config.toml
n_layer = 11
vocab_size = 32000
rope_base = 23300.0
qk_norm = false
lr = 0.000701
lr_head = 0.00983
final_lr_fraction = 0.0
batch_tokens = 262144
doc_mask = true
MLP neurons of a small language model. Each row is named by its layer, matrix (up: input weights) and neuron, and shows model dimensions 592-719. Each number is 128 + 24 x the weight over its row's rms, rounded and kept within 0 to 255.
Before each neuron's rows, "fires on" lists the tokens most often at its 100 highest values on Wikipedia text that the model never trained on.

fires on: "s", " in", " In", " more", " to", " |"
L4.up2409 [135  84  98 143 134 170 112 130 115 155 120 112 111 129 133  89 132 126 165 122 145 143 141 101 121 128 102 138 127  81 114 134 103 146 104 133 111 175 150 140 133 109 136 130 173 136 106 143 145 141 155 144 163 116 152 106 131 125  99 133 137 125 146 144 106 105 135 103 115 154 122 160 135 126 134 164  89 137  83 141 149 131 102  59 112 139 104 130 124 118 133 114 111 106 187 126  71 108 131 140 137 153 151 123 143  99 153 149 122 158 132 110 110 100 152 142 146 158 121 186 120 147 161 146 122  95 125 132]

fires on: " in", "|", " of", " In"
L4.up1157 [134  91 102  90 141 107 133 150 158 145 130 117  99  93 162 167 128 138  89 107 112 109  74 142 136  96 128  78 167 102 161 144 100 116 140 126 115 107 135 126 155 129 122 136 136 153 158 151 163 156 127 128 150 162  96 159 109 133 151 130 140 167 134 160  88 143 171 139 126 144 118 134 146 135 152 139 102 125 121 113 141 165 116 164 135 134 127 126 126 112  86  88 142 149 104 157 120  94 135 131 112 142 147 140 112 121 129 160  99 147 122 115 173 150 115 117 133  66 146 145  96  86 150 124 125 121 131  94]

fires on: ",", " in", " a", " include"
L4.up3 [112 122 100  80 152  97 143 132 149 171 127 123 121 119 106 138 143 118 188  83 147 113 143 126 103 149  90 103 163 130 135 144 168 119 130 138 148 124 136 120  93 112 144 163 164 144 124 125 103 115 172 145 119 142  89 166 111 132 141 115 161 134 106 111 115 121  98 143 117 137  93 155 110 116 115 123 149 138 121 156 130 103 117  92 105 122 115  97 120 135 124  91 111 146 137 141 200 121 133 116 117 127 119 154 119  99 106 113 116 161  83 152 121 133  84 153 149  93 154 142 156 117  97 168 143 110 132 109]

fires on: " the", " \""
L4.up3017 [138  87 132 146 123 107 114 122 114 137 134 115 134  88 120 136 159 139 140 107 149 131 115 152 118  94 109 161 119 150 144 175 130 119 134 102 118 143 137 140 109 133 149 121 180 169 127 150 111 120 116 126 151 140  81  89 132 143 138 102 195 129 140 104 109 133 142  91 108 150 140 107  73 128 148 150 101 132 126 119 142 113 104 140 118 155  80 148 129 156 114 180 103  91 125 159 139 119 109 118 131 144 121 130 159 110 161 137 126 146 108 140 140 148 175 168 104 125  98 125 100  95  87 139 153 135  92 136]

fires on: "\n", " that", " in", " of", " with", " at"
L4.up1074 [179 137 136  93 123 151 140 111  89 119 100 122 117 149 109 149 111 105 108 102 156 130 129 103 145 143 161 153 111 139  89 148 152 141 120 144 105 159 140 140 116  98 174 143 119 148 104 118  89 111 145 132 172 135 120 123 149 115 110 114 113 114 141 169  64 139 169 160  88 135 110 136 129  73 136 137 135 167 152 196 135 193 155 126 131 147 126 153 152 117 138 116 127 172 109 109 142  95 104 132 135 125 144 102 160  99 138 110 122 167 133 116  98 111 115 153 113 130 131 175 112 144 126  83 150 110 142 147]

fires on: " |", " the"
L4.up2197 [124  92 136 133 108 145 126 114 148 147 127 106 103 141 134 130 148  95  82 105 130 125 123 125 115  42 100 168 167 115 154 122  98 163 164 137  88 123 120 131 158 111 120 131 153 114 134 133 111  98 147 160 118 101 162 146  98 112 101 135 121 108 132 134 135 109 130  98 131 158  93 141 102 127 146 134 105 146 134 148 135 157 155 130 114 109  90 101  86 158 133 107 118 120 144 112 157 122 123 163 137 105 141 131 106 152 121 146 142 135 154 118  75 142 110 153 176  97 135 173 136 118 141  93 108 115 114 123]

fires on: " the", "s", "'"
L4.up2052 [117  97 145 109 151 133 116 158 148  97  92 130 158 110 199 113 139 113 129 114 120 177 143 103 144 132 136 125 160 124 164 157 131 179 139 183  83 153 133 117 114 102 126 105 119 126 166 111 119 119 138 132 135  98 142 154 130 136 110  99 141 146 136 164 111 153 163  88 127 128 129 152 117 123 127 144 133 173 142 172 122 179 134 117 104 144 106 184  89  86 144 143 154 139  95 153 147 131 139 109 117 150 120  97 143 146 107 101 157 122 108  86  73  81 119 147 164  98 137 153 124 122 115 109  97 125 111 104]

fires on: "s", "'", " |", " their", "tic"
L4.up2212 [119 111 142 102 166 153 134 128  85 154 138 147 108 163 167  84 145 119 134 103 148 156 155 139 177 137 135 121 137 154 161 148 127 118 153 124 120  99 133 110 124  84 148 129 161 106 158 122  88 167 155 118 122  96 100 114 109 167 111 114 138 148 105 119 143 133 161  95 111 105 100 146 122 133 159 145  93 121 109 177 135 142  62 161 144 140 122 144 146  91 134 129 122 111 127 148 185 114 153 137 130 158 156 134 145 131  99 127 152 104 118  81 168  98 110 133 115  49 155 149 105 136 150 155 126 128 151 153]

fires on: " |", " of", ",", " titled", "-"
L4.up1369 [143 107 166 134 109 148 137 135 140 105 108 133 109 156  95 128 138 109 111 148 139 137  98 124  81 115  52 100 157  83 133 151 166  67  86 145 187 105 106 119  74 110 146 118 118 127 113 113 160 151 136 128 135 157 128 149  95 149 152 136 136 143  90 118 154 105 103 110 124 144 141 105 152 111 129 153  95 160  96 170 123 109  74  81 149 152 111 146 144 153  86 123 111 177 109 155 128 111 111 152 135 126 171  87 164  79 141 121 132 165 104 115 120 120 107 165  99 116 100 168 120 131 111 122 160 124 122 128]

fires on: " his", "s", ":", " the", " their", " |"
L4.up993 [120 119 126 110 127 132 126 157  89 156 137 142 116 136 145 126 124 154 142 125 105 169 106 140 135 123 126 148 122 135 104 144 134 113 133 134 108 146 131 162 102 122 127 157 135 162 191 150 120 116 135 135 100 113 134 101 149 132 142 116 143 125 134 160 102  93 110 103  98 124 137  97 101 123 152 121 138 114 110 100 112 140 108 119  87 138 120 107 145 112 141 134 134 108 144 130 123 145  74 144 141 143 162 111 188 113 130 147 149 137 101 133 100 134 105 135 104 107 102 157 167 120 102 152 159 138 146 104]

fires on: " of", "-", " to", " the", " at", "–"
L4.up2096 [134 114 147 108 127 124 130 123 137 134 171 146  94 156 149 128 147 115 113 107 135 142 112 116 117 133 150 150 119 127 109 156 130 155 100 120 124 130 150 130 110 106 131 126 129 177 153 145 135 130 164 122 138 177 104  68  92  97  91 151 125 108 146 105 105 167 166 143 136 113 147 100 163  88 143 156 135 175 103 149 137 143 159 107  97 109  85 127 147 115 146 170 148 156 166 153 147  92 133 117 144 122 141 123 141  96  82  76 112 118 104 104 140  86 173 142 111 131 108 147 144 114 108 135 122 100 119 153]

fires on: ",", " was"
L4.up2876 [144 123 125 150  99 118 131 112 142 160 136 134 101 160 113 127 121  82  86 130 117 120  85 154 146 133  72 106 177 160 128 102 143 104 129 125 154  46 120 167 112 151 127 123 135 125 117 103 155 137 201 153 119 131 132 117  86 128 125 150 114 112 126 142 137 143 121 136 148 127 150 131 143 129 114 156 121 114 142  90 128 135 123 157 112 156 135 130 123 131 135  65 130 136 147 145 180 115 146 175 129 145 119 110 148 112 111 137 152 155 121 140 119 151  93  92 109  81  91 168 177  80 116  85 151 107 131 140]

fires on: " |", " for"
L4.up437 [111 143 140  81 107 135 118 129  84 149 115 115 159 104 137 120 102 127 128 125 145 150 127 138 156 121  87 114 144 111 144 133 107 113 114 115 155 132 102 130 117 101 162 116 122 141 179 143 139  95 130 145 120 152 146 115 109 150 149 113 115 159 105 158 151 129 110  84 121 125 135 123 151 131 146 162 138 113  94 104 126 147 104 178 148 156 131  74 118 123 102 116 131 134 152 136 124  89 155 194 142 107 141 135 120 115 125  96  57 158 107 128 150 106 120 137 106 125 156 170 121  97 122 107 135 141 121  79]

fires on: " |", ",", " the"
L4.up388 [139 168 158  76 118 103 137 157 160 127 135 122 144 147 123 153 132  96 137 105 142 137 124 137 154 162  71 124 131 143 186  94 116 108 126 161 135 106 103 109 107 110 142 129 132 146 139 105 134 145 119 176 139 174 109 126 106 115 131 151 129 130 114 105 110 143 113 114 135 143 158  71 142 118 131 169 139 124  89 155 106 141 106  98 135 135 131  84 122 130 122 109 113 160 140 140 144 117 138 133 155  89 134 176 139 143 100 137 135 152 113 131 120 177  93 123 155  98 114 151 148 119 156 116 153 129 101 124]

fires on: " in", " Center", " |", " Arena", ",", ";"
L4.up2895 [ 75 117 130 139 107 167 127 115 135 186 138  78 155 140 127 115 158 109 101 128 142 133 118 101 158 139  89 127 206 123 127  93 120 146 136 146 157 163 133 122 121 134 116 149 122 131 133 112 149 173 119 192 124 109  86 110 109  94 103 162 134 101 114 119 129  99 161  85 157 119  95 135 128 105 124 172 132 105 128 113 103 124 149 100 138 118 134 145  83 152 149 139 108 122 133 148 120 127 135 166 162  73 142 156 122 116 130 141 108 157  98  90 151 110  93 132 119 133 132 126 152  68 152 128 110 127  72 114]

fires on: " the"
L4.up2222 [123 163 141  91 119  90 149 113  68  70  58 143 118 109 144 141 175 141 132 161 118 158 104 125 136 106 116 117 118 129 144 152  99 100 131 157 131 162 127 109  99 139 149 127 164 138 169 127 124 108 137 168 116 131 123  91 151 108 121  86 160 131 124 136 150 145 137 121 148 138 154 133 117 102 143 118 104 198 125 163 102 135  85 134 129 115  90 144 108 129  99 120 108 138 150 148 143 108  63 132 134  92 117  97 128 103  77 134 151 172 114  86 124  87  91 136 120  91 130 153 161 132  76 149 142 175 117 124]

fires on: " to", " as", " in", " of", "==="
L4.up1796 [173  79 181 115 122  93 149 137  99 109  84 159 129 106  96 185 114 103 117 131 125 144 104 101 121 123 122 165 121 136 112 169  70 132 123 134 144  70  93 163 114 127 116 182 178 180 136 170 143 131 131 135 124 136 136 134 122 115 137 122 104 156 144 147 112 163 153 136 134 144 109 147 145 114 128 178 143 152 123 137 141 179  88 156 104 116 104 102 126 103 154 136 173 134  70 139 121  87 118 127 151 127 112 179 123 103 151 157 128 101 113 154 154  81 159 112 116 105 100 117 165 133 133  97 146 137 104 128]

fires on: " |"
L4.up512 [144 107 150 184 184 123 114 128 114 117 103 107 141 116 134 128 112 135 146 129 106 116 135 105 117 112 125 140 157 103 102 135  92 121 124 175 141 128 102 126 136 103 128 102 126 121 126 126 104 147 136 110 176 126 127 137 136 163  65 146 116 112 118 146 132  90 100 150  97 114 160 165 128 123 135 164 109 137 116  94  88 121 114 117 120 131  80 127 138 129 150 153 120 111 149 122 167 124 125 139 150 148 144 125 141 101 127 138 102 138 111  97 117 121 102 131 129 131 129 166 156 103 149 198 146 125 157 117]

fires on: " |", " 17", " 18", " 7"
L4.up2045 [117 133 104 127 108 105 115 131 125 150 110 123 157 106  84 126 125 106 147 124 143 108 146 124 174  87 156 147 120 148 190 108 167  86 140 119 116 139 114 110 105 131 131 178  92 178  84 179 162 111  93 132 130 170 119 126 124 142 115 139 132 138 134 151  93 154 133 119 113 158 117 121 179 140 131 125  97 129 109 168 103 131 105  95 151 142 116 133 112  96  92 131  86 129 176 152 147 121 132 101 155  92 165 139 105 131 103 166 107 146  92 110  74 119 116 137 132 131  98 128 160  98 164 131 142 161 162 157]

fires on: "\n", " |", " were", " —", " are", " means"
L4.up2809 [133 101 156 182 169 103 151 135 117 145 110 102  86 109 110 161 149 120 133 133 136 113 140 136  93  72 133 161 109 154 107 146 158 178 137  98  82 128 121 123 131 151 118 104 196  97 132 122 138 115 133 126 158 118  93 127 109 169 122 118 138 113 157 105 155  96 153 149 113 114 133 117 125 120 152 151  89 165 134 145 117 171 151 126 105 143  77 142 130 144 131 130 129 149 142 107 165  97  72 150 120  83  97 149 112 151 117 122 153  98 114 140 114 120 101 158 127 103 124  92 147 123 147 148 137 128 110 122]

fires on: " a", " \"", " the", " an"
L4.up2408 [137 144 147 114 165 127 173 153 127 117 125  70 125 155 161 135 120  58 144 126 181 107 147 109 107  97  96 148 141 108 123 142 163 156 139 119  88  78 137  94 111 183 117 134 163 122 108 144  93 123 127 141 141 162 101 100 105  72 103 153 135 131  96 123 161 127 128 140 146 113  77 114 123 131 109 100 151 136 116 144 150 169 138 126 124  98  94 106  91 148  99 151 115 124 130 122 160 160 125 149 130 121 189 132 183 133 116 135 158 123 113 122  85 143 106 182 102 131  90 128 152 125 112 127 172 114 125 124]

fires on: " of", " with", " \"", "-"
L4.up1029 [127 153 126 147 120 125 166 107 132 135 156 190 151 112 160 114 127 137 127 114 120 112 105 121 141 109 111 164 117 134 117 165 184 178 104 170 106 120 118 134 131  93 112 105 176 175 102 187 143  94 105 166 177 141 139 107 133 138  81 105 120 109 131  85  90 143 106  92  73 150 145 138 135 146 122 114 108 149 125 156 127 120 116 154  90 113  97 167  86 134 157 180 144 119 166 138 126 117 166  88 114 112 149 106 156 136 128 152 106 125 122  97  92 124 117 155 128 113 119 143 120 115 102 110 134 145 122 161]